Weights of a small transformer language model: 5 heads of 64 (1 for keys and values), vocabulary 30841.
MLP neurons of a small language model. Each row is named by its layer, matrix (gate and up: input weights) and neuron, and shows model dimensions 192-319. Each number is 128 + 24 x the weight over its row's rms, rounded and kept within 0 to 255. Numbers have three digits each. A neuron's up and down rows have the sign that makes its largest values positive.
A block is one neuron, or neurons of one layer that tend to fire together. Before each block is what it responds to, as a language model described it from the Wikipedia text at the highest values.

Periods after a single capital initial inside personal names, e.g. J. B., Charles E., William H.; also other abbreviation periods (U.S., Mr.) and closing brackets or quotes.
L3.gate22:112137128127137077137134119110127126118147116115166133181135181147103122154145129158126141151140167123092149115147134116127123091149106167148119091125125122146164117140089108109146105104141155120104146118110145088133145139125130112180124157106116073145112130140165122117166102163175137102155107126164158131114109136129119164151144125166135145126142169180148134140113114121114098131121
L3.up22:108148153124115091097112160118101124080148108093176110126110130088156103137159094147124090152134126090137106135081172123078082123137106186130153128159136146146139162118130128140165110125133129114129103115102129126122109154146107109154127155109109108123094157164146125097176157118156133146123105114129140096128069086101119184155160137133121100137130113110148107153138143147148154106109
L3.gate28:139130134150113122131126128131140150105141152107173089100125091139109126144119103114150108123140129145134138124111172155156093097145118103081124141148137139167150120141162161087127101101127120071151126109113134116141126120124155124136096072091113156160147107111124128110100135130138151122161102129137116124115129125111154121150122123145122124115155090125153165127120143077117141101160
L3.up28:124122114134100136077125118128124163128163143200101148140111114137094111144138099146146141126172171136113157088118148185101161103139119079095149140118092118165117127112141154152088076112144134104113153077119179120135091112177156116126129116102095092158097127150146116113121109137117121151112166137163118112148100094132131170166168113112077122117115107142146144163148102124147127143151
L3.gate229:127139142135120134113105112118136203112138135156105153107119147108103125142121120146162137099129110160125107107080136144114140149109158102138110126165102127142152132142107110179127101140116166145104104119125151182074055113151175129150180119088170112114098133116146138141127096110139156117117087150115156099086120112108135134140172096133108123098149168092161167135118117153138127080124
L3.up229:142122151104107118141149101144163139115113152135131092118126108115147085155176118112110072150115139148124129098147122112110148159141065128079121147113134153122128103112145112127158138091122145134199144094109140145125110121107126153134147116122153165163090112106119148095152101078113135045145120099116177138125155189100124123102116120109170168137139142125118159159087100094149129112090
L3.gate353:133112122155100147091160071139084150136110127100140130137124159086131131119117109132108135144113110132086143117132113142104129132164120136108135152105109121134134136120118111163122071117114121133121167126094145128122124160170102156118120080129128074142140163113119121137145105106098131160125120152120123127141117122110095143138152107122108136129137090098132113136135151126120100112154
L3.up353:109116128163126104095132144114072117153090115125133076146143151134149125154091106096124136130089127153090116107152100146102091165179145152094161126141119099085155107102116159125144123105105113134170152155118131147122120118134155148093134105101132154113101142106098081135141094148133108143124147145151150195151116151158131138130126087125154121097144079133150145146147123102140101115131
L3.gate378:130126123141111151152149147146130149128128126170127148104141115141118108119109145145165138131113106110089133099095148183106120094092106111107126105122125115153144109160132153129124074117121105124130162095109173118123080136154146145146100136097118086163098111169153089130118077129134146162119120111148109112101088091091120104131140096144100098098146092203127139141152113112131148158151
L3.up378:110129155143153153109109121149136159133143160111184102097135088079115109161155120109126093127168122120101127083120154109166084108150117121082124120092148118168091127137125134080136137148144158072133103087117153130131110094112089141104120089136126120127121111103120139105101108161126124098097138149109103102107128110148134164125155139125156158136154153152193179110112168049112131148114
L3.gate442:117133134111093115185174140129149128103134110135136146122120102134149129163135138094173134094104145114131137079152124129140123139099146146109105086099109082123121098177106117089075143113136172094140119143125116134115177080139128123098123117096131139111125161120142143113090119150119129143128086134146119118112128129087151136179128105147135080149144118168148101133117115121159125132095
L3.up442:143124159109140119191140125142130106121116123162141178115114167129130119153133121134170109118130128132132148131131150142154094099078145155069151154180116103125145081147106125091106142110161145110117124125122129181137151070130162115139142090096165163169108154153107167121108137127129149126106115144128130137106131131082139112137123137114154136120141146115142149141099152128096125131098
L3.gate514:100114145140096151098140141140143154153155139099129134138135125121102118110098121147162127119154139103114133125169120115122145106133134108125112115102146125150157110120119160167096113128129081157190123134128140106140137107102100112124122153100120137138121091115103165110129123118119133118140151084133165126175131136085116112124152100164117164126114179155111165090083140098119177162153
L3.up514:140131153148111154095120127157127147163108170105122131107125149117138116142124104094094109100176135110114132112114137186143158156121100119132132134116110134167132139108144118120113122167116104156137138127115150131128138171193163102151096097110095148158154099124152174152104121107143149156103150181113126129139096139132133083150127126112160113077152132123123136135125103118140139113140
L3.gate1245:138095131140130106093155117148160188118132128114155120140130152148112127140131122166139151133142148092139133134165119130131171122130129126104123142118118127139160124118142146150121112119144132163133166124139095105160151180179162118145127145131120136140160136115140102121098121130140130118146155181131087129111111135101135161093124151129095119144170112158101115158107160092149136171114
L3.up1245:164108143116095155104139126129107116131184120117137130123139114129126143170100099152133126121107136170157115125137123109149092126157140102082120143122165153140110138129105110130103116133145139116115125153105177108162136164172096136085149144132116104112141112142101168134136134135132138127134071146150140101096109161135170108127139155136153058143136137148097136109144117151154126104146

Word-piece continuations inside proper names, especially -ur in Kashipur, Bishnupur, Levasseur; also pieces like Osk-ar, Aal-to, Je-ep.
L3.gate220:099131130151131128136118149166150081177135143165094110122120115112101140126122186126122119102103150125175087179125125100119121125155111099128113159148106120110157150142121121119139104081104154156126117095125121128103141128117143149151119089093159123123112130109141135141153119109116103150121129145135072106105098127084153135096155152095135148156142132168128138154135142125169096063166
L3.up220:133132116157170127156112127118178098159125091151116166085095111120046071125123172125091156102120132120169144149102097132110144099133158169131137100111114090128114100117116105096156119105117152151111125124158120126106145125114119102165105145134154142116101103089159137123109129164136185137131164125130152152124104140125167075110132116141152099145179113145097124115117131140126102089116
L3.gate588:158036140109146138094167113147112113127118131132108150109179091114130127180090097133106116148100091154103101131123128117104112160127101126110132098140143146149146102092106159097159088066160112152155122122137122138131108111120117139148129137144161131154129125136119106087097131156081147149101118109141131118083107126155132121103102128165154095116122107096134095156104116115137121126124
L3.up588:111147144084132153123152102088118147117109090099097128122168062135127107139116105141151096146099086141128132096131125087148159114104180108114105119119118141102121133088143127075120164104094090130066153123176151124093117098134106139127114083146110149112105132142134133131119116138145148102127143144126144159098200126160092126140096188146073137091156128161138126119137081139123128122164
L3.gate593:117119178132099129131116109130154137118115116133128137129110130095102121102159137115132163160120118192152126107103067130157096120135104129109137122100152156131131126166077130131088124118156092142141101104154059076110099118120139123144099084177168099137136103118153077157180125099151135133120130112125109161113133123154108096110131120145127135120157138128129139158180130113133118120174
L3.up593:142131167148137124147104139156146118160131106117114149122115153124124134120137123088104127137112126161115151067114105107141101150118117120124133111182102104119119118155122140108079132123118134140138108109127104112151146056134125129133099112158156085139122101131138073174153125108100094179168145131137118157108151097087119098110121160109155152124119120140124131134127125142101117114136
L3.gate790:185113076080109117137112123151179131163134185148152120142131117116098163091133134149149137118136174153141137121060172139135122155125129130093118130155091133134117141066125160077101087173145154154116112107106131133127142103131149137182130117148121132140152129148145090134194128088101118164144133144161081141131146147164106130106143128101105143121120122117135143145143084106124202114095
L3.up790:154143101108059140152127109141158118122154121122128114161114098136123205174115104104113141140153131111128067113153152089130110121165133149123161125161157144122106140130120113088122134160099155094096149115174133122122113105130141120112160138154106102108154134096143078100152116092099115131123118107098121109084108124157171106162133162135115111195108130171134126141116130134139161140122
L3.gate879:166138145115142159122116146095133126139114104134098108103167100130096162105105137157134138136164119173060106167149133102160091139166108150107087123109117110141084150091101142076099096135155152141149134140117105090126105088108143145109156122142134140089120128140122150125153117112126139109129145103144152119145170090146106189147101127122112123134135146123104152125127129068098109149095
L3.up879:109133124082120143108156087143130156151102130124122135135124082143104118135138125186130159130135123144085119129136165108131104152113080139113093129135149075112111123076131106091124114125142115121147152079154168095119127105098103138071151135149124121123161120146101066111108160157122106131138136105157176132142135111136126148123085129139122139109115148159119150123113113102087100134127
L3.gate1081:109077071109120120141113118112155147120130152156137163096092130149141100159135126162123137107135141142116113113132149146132094106126155147155159168188090112153165078134113133086130123103138164157095095116137109109129110146116140131168086129097163112153131125143151131074112157181127159119123127143139159133123165136116156115137147148131105104174100137141101100155127150116129162128085
L3.up1081:076167139110096134116123138116109106101105080147138121148102119142088136131140137120141113150095113092132117138131163102126114144159143108101108138146126137100129116140109118125137191119161123118132170128076105128104077099159116147089152167142129121069119121112129140141114125139116139171162131141140125071121108153132117145112080141123125108105153141069140139108162126079144095099155
L3.gate1221:162170114156142157114116127095138109107156127162129126109146068124121165105088124133147094094144168086132123126112082158137137120167153110122141126136137117159129139137117154107128125081106166111126097147132128121155129104157086112136149132119106173116128180155096073138135132135133117158140103129169132148102068165113098101170134065200136088144146119090114131170154148100127097132099
L3.up1221:172118123138138120121122159126115123116160123145142132099121097128131110117123141139155143115119133113189134133157160124108129110093112084151091138126146121120151120117133095128076159137120129148164134163070161115108135124134147120102120116145115100131128135120146124125137129109068129135158103080148136112136118115054098103125154064123141101136128149135125154119181119117160155129111
L3.gate1240:130109072133131106152137139170123094108161127160080150112133157120139136113137123154139178101130103133145132103114114129161116162108125123135102154072147136153162114131122095105097111115100119109096158134164164122147155105098136135105131119135114114132134119112172085177177144143137140123166107113136135129133122131087152151137108113109140099158116125133133090163129108082112117112125
L3.up1240:140115167134117158089128130140156088122137153140143133149140135122150160120104145143159104127093153152122145149134159166101128098087126133148107128170111118103118178147113121096129144110124134111078114157119088128103126119151125135106111084119160145117121142081142148179167132123078125118098120109144120107143103148123166135152102153144177108136179128104089115112129152154069137126088

Second-syllable pieces inside South Asian and other foreign names, such as Raj-an, Kann-an and Nit-ish, plus bare spaces before numbers or list items.
L4.gate369:127175092144107139135153150130128137155158150166169158085090137140125151163140125100121147125161180117132136111123140111097107122183165115162115127119136138142112129128099172119111126156140165135116094091098130074121109105159114124119140095128079158135090141107119095174146126135116114138092137155130099113129160130106129143098147135114181192091163071173083134093118102181136120121096
L4.up369:130160125109134126087114125130126117167146150143137158114158117076087141113144126103134118119120161134149164145098137119101177173108145168110073097118106156105119120099115146125134136094089133071139113141148121137104158122115128118123107155116104102131169117114134063126143131102080165136140115166171055113116139140125169097148166096110123124092140120128125148132168143135127153099107
L4.gate693:155098119115083148151132148152165135134178125140114094099122140106112164115122140118155146147142133132169152099141124116139091094157106095113133125149126126086129133146118127155111132105161132128123135141156130129137146114123116133115124122099136064155125146150140146147182144094125126141127109127092134137101136140135138117091123087138161145115163132156154079110146162128142139083172
L4.up693:142136126105126122096150141132164137115144150138133116098115099111114129139135133125158135170084109139160150108111105076118148115131119124156100118106140137146113150126139100133129139146106141109130110146172170149146088143130091094150141119126103168158104107176126110102174135144114157155135112116157117153142122155137138138105148115114145173152161112141124139138149093116104140111112

Separators and words just before an opening quote mark of a title, such as the "|" or "." after a track number in tables and lists, "(1974)." in citations, or "writing:".
L8.gate479:137133118098110147131158138125108109186099138143101160111110126109121152157139126125125160117130127126127144121159089110142156133135137091181154147121133125088127114134129120152075144169100139110118149152141102072153138160182118133160118113084128109121162182060108119097154129153122170097109177121109150106119137132125115119129126107119116117094167155136103118152139138117157096114123
L8.up479:142113101124067101121156092143090152143181117178136143108095104133127126145152150145145160129144109130117141120127087117155141109122118114128135110126146130106130144162102128095094171124114149086109123101135088113142149148178142117103135117126118123098149107097089150120133140123151141096118149122142137113113153149156121142112125157118096120159126109147117145128140124110124177136114
L8.gate746:128099171132125142121145118127080120104081139138165108156157133115150162136138133082123162129127113126142129092110119122152118108121175162084112095145117139100105076144133101134127147152111142143123124103085132085151114127085165149208151143146108159103208155112087121150178113123126147126121118138112112111114144156124116150154143087126155126141105095154132121151131145126110129114109
L8.up746:088105104128077092105124178122121100119105083151118104140121113106133096083119094141135153165166110118124129140117122163135178138136141144155194160174087163145100112159111152115115176155139142122119099141085117114154123124144111102133114098140119159118134147104088092143134124128095138153087135136109150101133145136151107112141143133129185167118138103138101093088163094161143110108153
L8.gate943:110103070162111135135186160102102125128090144118108127121137127135104145096103150134119136140153098130143099135139152144102175140102151129133178132122146121113116129092121088119114131150150137126170094147122099096101142118148107162150143146143124158130148130148148131153124144110092153143131165116094086142115143138101117149100118123181153138129115145133138111132133141142105114139138
L8.up943:112132125105138120125141129098171097122103142155092102172119117151153117117132088123138150155147089130141078092103094160122120123144142154170144132117127112172066111152161165140151151117134124125115159130102087120118109132151115072115085119169133124171104100120121097128130113157125114118154148118074130133118131108076095130089100149121144140100089111141109172083175147155111096150127
L8.gate1006:152114097167115131105121158129134098134118153103088115128146102191102165113111125118153125160131139106132104162161134123096141123130137137175119135105151130111111092168147152127147173129138143143078125118117068114138119092126166108125139114114132103124146120089102132111131139120171111117159164142104137148125140099125112140104088134127100105145131135135088103108179151137108109116142
L8.up1006:120122079135152113121120141116108064122119122114094146074110148187109147113117112120131138175122105096131127123137157124154149147154126132150134137097168125142114119129147082119122124178099148129102135113133094107127172115153158135123149141127122129127131149108133154144120129145142171134139163135133116131120163149121097139098107132142143124203161121165155133089145153153141128133147

Syllable pieces inside romanized Asian and Slavic personal and place names in lists and tables, such as Xu Xin, Shrivastava, Kashipur.
L8.gate359:127151097124109091138113125139157102120126150156114181112129107098097185152125177142119133117139107183131074138102123127128147122159128122116134153085142140083154193106087147132109123122091147139127093127138141111118135122150141112109117136118155111120157111108188109110159117141095138154121105159134121148116099106103159106117127146136140102096142140147134181108143095156164116073127
L8.up359:112180045121107103115123159125134124126123118154157150117146123123132179144130137136136099145135102136163112108070142110127137131115159138122132138093133152095144185094090127139120136126113117102134123108169145127140145124164124130102129143109139138110168095095158120126155127146107165097156126147151098162141139122123136119073128099125129106162151097134121150126141067157173159094128
L8.gate374:136132140151151126128153123154161120087140179142081121129152138159137185137135123152108161123086123154144076132164094152133141104101176110122117134118139067095106129161116138154116134085120147144117116146136127109128111124144130128121149124145093104116167126155200083122174130130133125149106120161102145127115122120106152058121121152090130110119115067126130159148134085131121167078099
L8.up374:123086141114177137115151108155176134111123154123123130142134111156098157135149130161127162138133097138137089110133117139121114111117121100128122119129105134113176147104091121123110127112096196160128118144121170131152103131127106159149125113162114117141124087159152147144149156117151150165124097137105126135132094128086164095132163143097116118140151084090128128146106080138098122075169
L8.gate618:129156130147126107127098170149133089171129120183106137073156111084144146118101152113122103106170085160141078093095133150139114101125150104128133145094108139142182136136111068163143166107128126096123119119098166147153087149123129086117131145152195111109164127087134109082120111118128144105106142104139103130146119145180106132128105123114141119139136090134108159119137104201140118106127
L8.up618:164156098148142108122144139149107121125104122149093149127128122111089129131096154141117136110095154119160148160121146143137152131177160114112147139107109185090113155098114124126097141072145087144128109133121124108157094117129106118174177116113147141133139135134158124131157104172119111148097118123118131145137120123095122131120132123135131131103099081190157168154134141095128172103108
L8.gate842:101106108157103145131119098131158137112133136136143118067131096130149149119108108104110207141100152104132103138187179158115137098135123120088098158150114125107105112172115126126110111138130130156129128104134125122183140119172127143123089123180128156112158140138128102081147115128111131123137121132084141116150104126125159149091126124102151136138207129150135075091105177120152137122125
L8.up842:136129179173109150088124135154167146067134127157164140109123155119122109113099155130119145151133119127141159111127132145087147167175089109122121134124139145144143115106138167128071106099142203143122076101110135097120126122153140130137128148139145110150162125154093127146111155133118102151126090085136108144084112134111168128134094101128132109118162134124131081149130129123163151107074

The period after a middle initial in a person's full name, as in Daniel E. Salmon or Louis D. Brandeis; weaker on "the" or colons before proper names.
L4.gate250:091119155116106060120127167132128069119136138091109102117107164114140150125146156127128103129126163124126088117127142118155140127159093108103130174148126112103149148137138140137142101132134143101169151117066143143127112119133151100151138129079126164110108112114146089113120113116151123173140126130147109185106128157164125119082140110110107080116142113130139133156133126109126120117145
L4.up250:118148169137121118139086147109114148104126115133128128104122125107147143137101104186080107112126133160102120103109142154121150155161113093160168184097113144111102128101134147154095149125148158116162143179098139103142139098163118112129083131123130135189121125129130122137106113119116129106117152138151101097109124137146159126119116151103123104094123098145137142137137129115146129065107
L4.gate1065:107147121130174096157130129116133103097147128115129094122113156099122141086120102151130101138143150147165138130140092108167119095136094156120140152141118076153163123122173125119127097113130127150138122116111087127148120142129152158179180106114121148143124130127166155105144119113111121096083128133174101163121180165122131103152145127112132159141122132121144102165123147118085129118093
L4.up1065:107127118076170128153127136137130175151125145119128109097109102121148099111146146135124121080151154172077117091110123148104146147126134114087133159139150072123111143141128146185117130132134145123136136114117145106181104127140119174137165124104101123122142095123131124118121087107140129129175118120145135128102091108145113170169159140107133124059142122115142100157123153090167101148090

Column separators and similar delimiters in flattened tables and cast lists right after a name or title, e.g. the pipe after a driver, album, or episode name, " as" in cast lists.
L4.gate516:112140111146143118132150120157117131118097112143159148115114147119128072115166141146101073119139160105081115110110164112117156134139131136136111097134098106129160134129126138113143114121119120091159113124067110127141145142150178113142144136091153129077120178141134103122108107114141118119138185125165133101162141107113092162097145115161143140145138135160115093131110133128141164133167
L4.up516:129132108129125112096140165183094088116127093121119115127136104138156123157138112180148106125125132144117119141089087112126183155127111142113113139116122130100172100104153124151130156102122142112134126133109119165115150136114152131119181132115170098105141136095114092122071119118127149138095128109144102169178144122152148119102122123109124116096098126158169100138118147102146141156141
L4.gate607:136084144123131117148162114117102092130098058130143135127122164120137127128165161072106090130125111140121111140097134103075128143076189104118144121144150097089116109146159153154087128107116129132127140093108100128171102138121144136102157154112138117129151152096133147099124097132134162129064128113117138181082132168110132118066117159154156137138085102137140131121137137142104099137141
L4.up607:135116136136097116106132091149125095168150101155134140119146103119143116131142115133116163119136177111130108086140161141144171113177122150153094118131124106146121116150124130144147119134152134119101139095120137134106159119095129094114141160139114122124103117145147074133115129104081113162111145106159112158121147160158086155135093124083098121112141126129114158144136121104121141160109

Tokens opening a new row or item in Wikipedia tables and track listings, mostly music: the period after a track number, a song title's opening quote, a row's first cell word (US, Germany, Totals).
L3.gate164:127134053148115130125125189153101132145151113118105127108146116099163114124104115112073143125128135132110108094153124153155125140095140130093131104152127118141137110141093156122108106127128098138118114138146111155130132167133133060171128093127100119169134155152146133113178119094058166142110148125103110113144095118091122127150196122088120154130076101121110090106153137152097139148108
L3.up164:124123117117141093149117141119131129107140129086094106155114135106159122124133111099085117165145153101093147101123147136146121142094146109136169128148121076116092154132082122132123151128161077114136152077130172155109137121138130142185117110085116121131128184157138179139147104116080187147106087133120155114178089097126170161135167101133098108152110141126124084154146118126093137109127
L3.gate217:103104079139131127147110134144150101132125120141131146087094131121156098127123147165137106078144071149161074129155126152121126119126157139102149097134142174103141194151102137124106144122136136115114119083123157141125131141138148146114145151091106109097138136128109109129142116153115103123112131139115120155137129104091084132120090169139128152141100120114118134155129160132099162176180
L3.up217:120129098120109155114089130105143119112103086137110182148141126121096128101125120166124111124123118113141128093143127115125143139123145154132125115163118125087124153145096122128135135160139189109145106093096164131051144156127132139099149165065149100105146126160137108138115102140124107124133164116147156140123143103160119169115152124145107133130126111088150131127146135153113165146117
L3.gate325:100189104136155144112148172125145092159086096135084152121111121162157102174095134161147110163120118174113115101171132128178153144123103112127139126146145176114162104113092128214130136124126062158116167129126142126112094126126136133107120145131093088129125109135118112104108118105127138114131125144123159192127094111087118120087137111149121146150117114147111118085119136170087113113096
L3.up325:152103103129128116038172129133189125121111144153117134081079119092153131165102108147093147105110117169124115122163115126116113135130139112136138128149166122133156137147153113135104099111112096164139110136127134136122145132149144154138096129104089136142121139134124182123065109151106112113122149161153123173077080149107111115107087145106115123119106110118112173137107156172080136128054
L3.gate396:122112109117141118137127125170118101107130099131086162110116143138145137109162105132107130155094127121156113136136109153119142118101132123127118131143129112102095107115159159149122137120105130165175122114149089099128121134150130093171100124127167153164120143136103165143139111158126123139103151100118113088101162078167146110089129107121120104163144109112107131127112164135143129125122
L3.up396:136149126128128117192122126192138116145191107150108171126106138087124113092171142136125136128111116153136133124151136150145142062149123137128143132167115131090130123120161088142136111127124118140097102111161129087127123165156137142174127139096096118131127148154119133123121138113099161157107111092093098157110128145135170111131139120135148127122135115121116148128142092141117128093149
L3.gate487:100167145119156084128145134141143072116087126087136145085075143108140137130201131117133095160133133123136107115147153145134134139138158157138129138124109121102120171110115117158144113126102151134119130178145104122140110102139097136102123132137137132131120179146140114155151110143131082159124140135122094134132115101169148164112144127126088196179113134135115133132140160168122122173143
L3.up487:135139122133171094151099172150140083141103080129111153146099122093095183104125173062157143128134114180154146117116123144113117108144151154150095114149135104136143120110140112147117143125094150129164126161142118147098132140130130149143083114136125124151103104113110148149127141121174138111083113149101123128073107132150093113085091171120141197165111100127120132125150123136121082111093
L3.gate820:152134129102151111152151132130131114109131116108089134138080123077143149134144134107145117136129118165146157124148172096103083120116124150166124083138100074086089143111126091132096106147132141151100141121180134092116121097107102125146123138107134139130099135148120105127095101112139104074113134100096131155149128143138111109126132137102120152134105075145118145105144114145090116119133
L3.up820:119140097102130126147118136137101116110131159119099178164111134158147136104118107144122182107112147113137121136121105109098122175117123138140152123133115134117098119135152146106158132152149143147141118160123122154079112132139135146102116143129114131087081106136142134104152100135147110157142143124082098104164114126139122107143132120124121112115131116142122104149152151116076066153146
L3.gate1040:116172131145147163156130133149162163111137105141132149126104111147142155101133124147142120182124165119110081124118173148081096114130138180126141122115135139131122112159148142155153104129142175150109152104093111093125118114115112094128153137110117147081135121168127120102149104129133128166137140135126122152133127059085099099120144129120092151179126135128127175117150108165144163117147
L3.up1040:172079097114128101130093129139113127158104072152125116157111125130126131166125135091087102144130106123113109087166135081126136156124144120113131158122121125109112105090139114088142152107142139082142105120119152100167165089145103152134135128143146083125157160093136164176165155111110142146125153112109134130130202159163102152131118160138155146119154118118149111154161153123132113146121
L3.gate1119:125102132120131105132127110135110122116126128168103083144115136122117106109159108168116141164154094140110135126138153151166178130120148121144112160127116133071130135133160124138127124126102175121104134111101125117087117166127142085117133139109088164103088105126146141137109088122100146146151141142110126135120124121168124136114103128151148132159119157090128117158123128167083141150173
L3.up1119:104150106145136095159100141153127080157142124149136139097142119098143141081096097142139124156147122095147109135102119164155146140158120152141192103122124095124145136143108137117141109143124125115157101122117122103139199112151145058121127096124170089118178180113122113105151100145132092174122111122157098134149113122117096112113209164133134144164202130127097147079070118173115081115114

Commas ending a complete main clause, before a continuation such as and, but, with, as, which, or while (e.g. "declined to take the offer seriously, but").
L8.gate23:128127153161131144143107141138112118129124155111158142157171116116132116137118115109100113170105107117132124135162097110156115104157094089126164126154130135127128076140111119112099103116121144077126090137123157140116087105107102152164110123154152120142144125145120111137143085145121128087147127099148114055151147167159132098110160117090156119142161092065108126148132141119140162087148
L8.up23:139152158151130151117101111119172123100131163104145086098149112130126090115140193121125105135108146166148111149132090166092104140126137134178125132109128147145126123102117146107110104112147107151138133149149105119142180158159122153135131135126144132123097153107127124115118145140132137157163137164119123137165093109118126151144137131135111101121114136105099121166100138115096121185114
L8.gate35:122140083122150177131115119087117082150113122105136129106131086127124141113148140119143153107093135131137133141090156129144168134132128183152143147155114127149079114115150160139169120088125140120137146114125141115136133068127121112123138114128108131184175098089161133169115127104135126129078163106128125115136125127162136141091145127067126086153057125103098140104130111112126122155133
L8.up35:153159138141161151126173122121105130149078119176117129116156129111103111130161143147119127143087148116122113137091145121121114109165130100163086133143113163128136135136112119133144111184161144139170133111150108118097130070120133141108129097103150173129158138183146161159149127151139135124147123112127133137132121171144096110118129090145158060118147132090099123143092135135150168105120
L8.gate1141:091085118109157182123164081129125132120108138149087149124128122118127101115152166090145157153108095134153160123122143124104155087135126132146133116166151109118116147129127109126147159120095094117186135134112127113151122104094143097149084133120107118124140123124143097144116115089163111135138110106117177155136113157160128119109133109120139128173126094130156125123148085120162125132114
L8.up1141:107075142110160156172129129090157125139113094129120083095137108099112069129142143099117102147111097173106154137101120143119119104114085145166121147158144097106117155168125159105132090109109126078152171085139125107153157115131131151133134119139133174122141132111140148121102147132133140131120123164118141132166132126114149153099097154098155118141104122049147163114115156118112136131141
L8.gate1253:141075154118089085133141137088137105123138116095133169156162155110125150080165085130116159138129109117157136151121115140139121093112115128147132136117153107126182141181142161148149087143170134116133130117091109108131159105138144167117120116142127155128113145086161161169138122144103124136085082135140114158098116133144149161103110160112083132130108104134154129101154128079122147155153
L8.up1253:130109117139184106104133105119129095161097115132092105086093108119114129130137137157160082147117153180166112102112084129111164137129141141137124162103135182113072056107164138163102178116122125136125131128136124147138141093117105152134130135109124155142139114167174124151148143147144153109175109089132134187146117165079138139120138150132124107128119133125124145126105097128102172151142